{"n_kv_head": 3, "activation": "squared_relu", "positions": "rope", "init_std_o": 0.0128, "optimizer": "adamw", "seq_len": 512, "doc_mask": true}
MLP neurons of a small language model. Each row is named by its layer, matrix (up: input weights) and neuron, and shows model dimensions 64-159. Each number is 500 + 25 x the weight over its row's rms, rounded and kept within 0 to 999. Numbers have three digits each.
After each neuron's rows, "fires after" lists the tokens most often just before its 100 highest values on Wikipedia text that the model never trained on.

L6.up483:550492528524509483517486485519526509489514501516529444467540504526532480527501502543478493499482479521485526489519478447497511516514507521513541472472502507506526513497467500508530499519486520488471513504460486549515514486512507546492476497508500471539522497524479502507533502532509493493
fires after: " a", " the", " ex", " The", " s", " f"

L4.up351:537480526500487502543506490497492489486521535477516468545515488541509497505492491549476469492507468492497472534534508523554481436507499474510531515482463504503533506461495528499516512476499500450471513506421483479498478479509482520514542517485532460458499467502503469502502522470493513510
fires after: " the", " The", " a", "The"

L6.up655:501496506500480495529492535484488528449502508495509490532488468526495524518527509494514475470489488528524496474476481500478526505541514483509497533489478489496489526493437540479509486484563501504456481500470462463599537481462496497499470469505503507485496505477527535516490515487445485505
fires after: " J", " H", " Geor", " E", " e", " att"

L6.up383:531524529505489560525478459509487501501488538517511497490510511469538541504481497547535473504456519518496502468526499501526484498493531485535521479496488480420521499487497480496535537517507527447498435502510483518465518511521525532535526514528551502453511514510512500464493509471507502499
fires after: " s", "-", " S", " on", "S"

L6.up750:479520529527486486543466465511519536469468490522515532503484500519499531478467482521502507495519425503513501514512530529567473486496544474533515496465500472503492545513479456531507511488465531511480485493494508491492524481502478537529553473479491499500537502556540519501467486520508529472
fires after: ",", " ", " (", "-", " S"

L4.up194:539502535488524498541507503538530488501513479509549498510478506510530488469497484519541469493515496476502460488452527495495493517523479514490469541489479506517485500459456502522560523486494530496477494506480487481508543536537538527479512507517486514526478486490461489475536479512486497507
fires after: " L", " (", " dec", " Ch", " d", "L"

L6.up192:500509509515491492541495544501535468491500493497527498512483448566530494525503499507547482504512472511511509494517477464465498466471498518503481482494538529463541506511503493456512488473530498514511482508481497530506553471505484496522508512480553436525519499529517565473523523509497472478
fires after: " the", " a", " m", " s", " of", ","

L2.up533:539471481472464507498473476519520482507517513508510511501500507456527510511514464535486525499462508516485461512540553482543480495507502507419464539475467460469482507443467500485503490486482487510478469487499481508504499471500511499481536469495517495465487513511516502504511499509475499538
fires after: " =", ".", ")", "\n\n", "er", " =="

L6.up274:493494534479479479535512486483524537491514525506507489569476498483546536488476499493494452485501495533489513477545535478499473521490532535524464518482521503452466538476526526543538538516536522505413502510517506506564509502490497492512545493513468475440493515471497490475516536511480501537
fires after: " M", " m", " em", " re", "m"

L4.up31:512526501510497520483462500525522504486513539458514492462482510511497554458451476569519501533517456466469469485519506472525488461499523528519493491488530521488474462490497474470458485479477480488488495480536503517525473477532496516459489473472494500467550482478484510511496534529510500457
fires after: ".", "if"

L6.up379:515505507490485510505478496502504503476503475522500508535496542516527515513542482575500524515475504518509517500536499449576509515516543517514486523490486515507505510472508514468505534478476501504472463482501492480473518494501495531557520454522506470518491457467509519508495523513530505509
fires after: " m", " M", " b", " s"

L6.up203:536518518555487531507480527538518510469487499458529470530515455456531484486515475486519488505515476463492469493533476482473534492519482497496524505489458465497532480440469547510494484522529502480490470464525491505467480502462556500459493481519500500426521502515483500508514494500446501492
fires after: " |", " l", "|", "-", "el"

L6.up76:480489532490480520530496501496494482527531535468493498514543529482536540502525498499464490534490441507458483483497501497470527504498504531480541534480502482486474479488509509502493517521519534466481508455532507455533496447520521513527475503461521460476446460484454526501498510455477522482
fires after: " p", " char", "op", "ar", " cap"

L4.up41:533469504545472550523456517493489547499504524481475485506548503491487541477514452538471460549499464528516522523515472486494507527539528506501491466477464479491458474532492506500506504483513490490481457480486498490530540470489505501459527491483525488472517482513540541464534463490488497481
fires after: " c", " B", " F", " U", " Bl", " b"

L4.up454:498530531504501530498527460514502473495521532510520533526525473520541529514450493488546509549458507515470544510542511474444517507480485500517470506491510456460492527498485493474516532484482514483481472494502472520494534524508526513484503475452547513486484493551484491492560479449536499448
fires after: " bu", ",", "u", " con", " de", "on"

L6.up96:517483513512512518495516500483481501444538535516536518514453497472514471494527494539500487516476476538493523488539532488477490509530502536502485475536501522492481510489476468503516506478505448534509454500508508484498538512447533482500554471485460469487507555485493454497534505512458462466
fires after: " M", " Z", " Ph", " J", "y", " j"

L4.up203:486494547490472543500456535495502491521512540535514465469508466547513476498521561508497472484493466491485511534576483489523482468461528533482486533492481465496519512495486506525526540497482499506456540464465508509521513506546513465503492508505505473482494493535483515448549536539473495520
fires after: ":", "born", " |", ","

L6.up200:503494472484449526509489490514475525452528509520524467548507520487547526500502488531531515516474486518505519468501503490505479502549472534536499525432514501517521530485494517536485506490523523531499485504453510451493465501519504470510463474475501484456497509496505488487490507497521514505
fires after: " his", "s", " b", " st", " her", " the"

L4.up467:529502521504496497499507467501499511487501469543566508506494490527522520506491474548489467511491480478523492530501473473537479505493493501497501506468510518513448510468469514546497523484484497507463477473436506459500481502547522470484465493517527440487500504525465490462525495502507494526
fires after: " a", " The", " an", " the", " ad"

L4.up610:500507516509502487535494518491538490503501495486541523477504506488514512492495510560514514496515468516479543506462502522537490471483532482508492505449502506490506499465436483492495543504482513503485486483453473512455530498490536494452501485511505454515455481515531516524510478538486540505
fires after: " the", " C", " The", " L", " Eng", " c"

L6.up218:509516477480429492475517492519483497461487510500522487543521495501509496494527489501489473445505506558455484496516511500552482489508477518481489519492497509467509511513468478533508544483505512425491456488469518465506492534571536489534513510472515503509474496518481497473524517509504543492
fires after: " the", " his", "s", " In", " The"

L6.up338:538496511498487529499502513471468495483544511482537472524493532494498489504515506509485523454502510520511480508491518489558503488486475520489518511476470535509477503457468497526487525494481533462496445505471474493525491478536511489480470522509515482509532521505519492521532479506491482493
fires after: " the", " The", "The", " his"

L6.up333:514539505488478477454476542492491505500502500482488499520507497499509506501532555582501484495494481500490504525532493490530455479469509482482504489407462502487450481487473491522509556486480534557477504495482479541482460494493506511484512433493534501528485500529498561498501514524486481487
fires after: ":", ",", " ", " (", " that", " is"

L6.up286:500502528503514525497507440533491502476485540530489505526473466505513488491480481549497494537483500540524494480480529461540476522531548526504467487440491489480529530543477496484530506466499466455468509503450505497504511493501515520503516456474502492488478482492515513489506515510492521508
fires after: " S", " s", " pr", " b", "S"

L4.up760:527485489557514486497489479501556526481472517504509494515459480499514501512485481481510486507469462509493471526506498493493485464494533440516498546514486453479492533519482467461522546501520520521486483471505485490517536496502486458462511469521550477526492508550518498488547490501521506508
fires after: ",", " rel", " or", " con"

L6.up71:494516491485485500504505468510488532420518478462547483538508484517535557483484505492518482477499513526486493491480510488539462507497511508536500515459464514482478541514461515485512484487488483504452495503508514482500523473508486520495499487479521468449535513490542511519467505505507493524
fires after: "u", "-", " s", "us", " t"

L6.up667:503477497504511518519528512535465503476534514516525469483495489517511516484532496515512473479515502537478501471560477488497497463484460528486508495488521473488460527451511498508515533540515511552442536457511510536514470516530511502526480474464530497513480491512490481517508551503508466485
fires after: " m", " M", " t", " re", " Sp", " p"

L4.up752:520509488527462526501493518474540507460506514499516440462489536503524520513521502494530505500490467545472479499536508492487486510492558514524534491496516509456523516497468537483482498441487501524475509504483492517478514474502500514501524497437486472531446555551460530487503526529501469484
fires after: "ing", "ed", "s"

L4.up688:500508499520463502501445516523529525443491486484497465518494515484482516526536488512589464520437535509505473494528495493489441480503525496510543496503539504488526513514492517474489533491488496444472494461504491500539531472530513498552516495436520479486497508528532528501488497506476475481
fires after: "s", "ers", " is", "es", " were", " was"

L4.up613:489525496508478531495509508552536499484511493518544479448479509509522456510516468521517515482498509494452512519507583520524553483481556500514460530493507497467514508490487490483490544509497486521509494482464439475518569477531512510487529497518474496524513497495481495484496494517504579477
fires after: " L", " l", " Sw", " T", "L"

L6.up177:475499483487493510480498516540510486473527515477516516449534493480489495524491528464488483468505449510508544465497538460509521507500521530488529515499497501461469540509463516486539494468521480493529483493466495537507530469498509519507545453482532512498518484474526489481481467496455484499
fires after: "ro", "r", " r", "re", " com", " cont"

L4.up23:487493503528480517501524515537511484461553535516502490468544475538509489480519488503508519478477494455488490511532476503526459494538545503487477520501493523515553489491502457493481481502485502525490507487456447494517530525507482509508532498474547470533521519525449493505498497533487482443
fires after: "ed", " found", " In", "S", "N"

L2.up198:513497473501489518494458473507495533493519510527515487485503527493500531473496501542510512509502461509522507516481484494535480517538574487495446519505523469457461508481496476547506549479539532511481513517495505524520490491469553459489520504507483511493490532523518427484527516510477502470
fires after: " ", "9"

L4.up586:507506480514457492512484491487497540504529515512522488497508497501518505484534481489485488524493515484503506513469502478480467466465491455542558542493504508543470494470489487522524534498477524514466492461458490494519510477483486485499511496492488500477520505532515490462502528516502527545
fires after: " an", " The", " a", " he", " He"

L6.up545:449531463511504502506479511520490514473524482490522518493515459475520535454464514487460481486500485470496524505519502532546462504514504504502536537459452468447487501464443540517528499524516471499494513479538541512476493519498500528513504499516532470460504501485502520505526462507489478552
fires after: "-", " D", " G"

L6.up167:495489491498510501523472486521512482508520504530487465506506467511526482497507524497527491515512505470480455529506467492482516513506492482511535508490496509486530537490478504505518570544534503524519509477505492456467456496484505488521467496510495522446500462568500519475543507488507484490
fires after: " the", "-", " The", " con", " a", "s"

L6.up585:537472498502510559454510512510492515468499517496497494494532490558505513500506519523463509497404457537478506496512530471520452517514464497529486508447509517470489478505486506500509492499481520498461479497511511460524479502489473513548488472490477451478439500497503526489518552469491479476
fires after: " B", " J", " b", " M", "h"

L6.up130:521508485454525537462514539528521513474526527469481536467487509458494509491502467483457515504457460510482516477565529488501502522499500505506517476482492491453545479559506531497477537483510527541500475508534494519504505485525547527527525475519471451504519503518491476482469505512496499480
fires after: " M", " J", "2", " m", ")"

L6.up482:516500491508536523469487504524473518531500537492515533513503458470497495464491494526474515559554533497467456484471529485503499485499464485480526515485471492487502481490511496460465457484537531496507420495520495479505468475498474463519506466463522461498452493552452553481515518503511518486
fires after: "ap", "op", "I", "B", "P", " p"

L4.up631:505573506470475488508475507513494510521540491477499511550479478478520481503517565568520438480514474499532493507508512460483497486486511499529496526456494458499483510485495535519495494440498532479479493472494502507524460497545482474495478506505508463485480462505512513527513501516519507495
fires after: ".", " (", " so", "-", "\n\n", " \""

L6.up557:475546522514502527491440464521513497454515524502501530518502514516518507494493520540497470546483488506527489535479523488487494479466540480526526502515487491501444505481519495467483524443489495459455516443482460497496519494475490540489547475470507489516536567523487508480529519510502504475
fires after: " ", " is", " loc", ".", " $"

L4.up53:555516486495525504490538473519534485495479531471533499497437492511533456496474474484503448505510529500517460450473525507485493510515540492461464483464526522510552523511492508495501508488496550465471504482477474489503558490469532515497519482456528478529526502498425484456490478534480509452
fires after: " R", " res", " Q", "S", "N"

L4.up622:516512484528514474524500540469506510517542524511504488480526515533512501522484480495491455503475476466513501537461542471557467543532542478493528525491512501502465520504469528504493544487507497489480495493427501478506478554507523517574513505500523463517528488492463484502510501486484552523
fires after: " play", " direct", " lead", " sc"

L6.up496:512549479458534535483503515510501562506513521474493533519493446484508498522474545519495468511477439462503477505536510484471519478505496487500479469538502512469510508502464518531521520488469527474476483477498468495530525490497515502441519516481502514467505465515480478510485519510460465490
fires after: "-", " (", " in", "in", " Con", " In"

L4.up453:536533538449479546508493528532459501513510508485503457513484471485521495511479501504495514497523479461517490497487493527512528535470470456477501479501492469535508539505462554506462502506502467497471464514498467491539501531557493468469498514501539446520460484519448474515534516526548541477
fires after: " (", " \"", "-", "ac", "ian", "("

L4.up89:502485514531493537507494496523496534483555511477528441525532474532525484490523480554496511550489487479521497510476494482488469482554489485472509499510494509479477530531513464486502474481543506445479507452476465530514462502500514487543516480471516515493459461476501496490519488512485508476
fires after: " off", " w", " F", " b"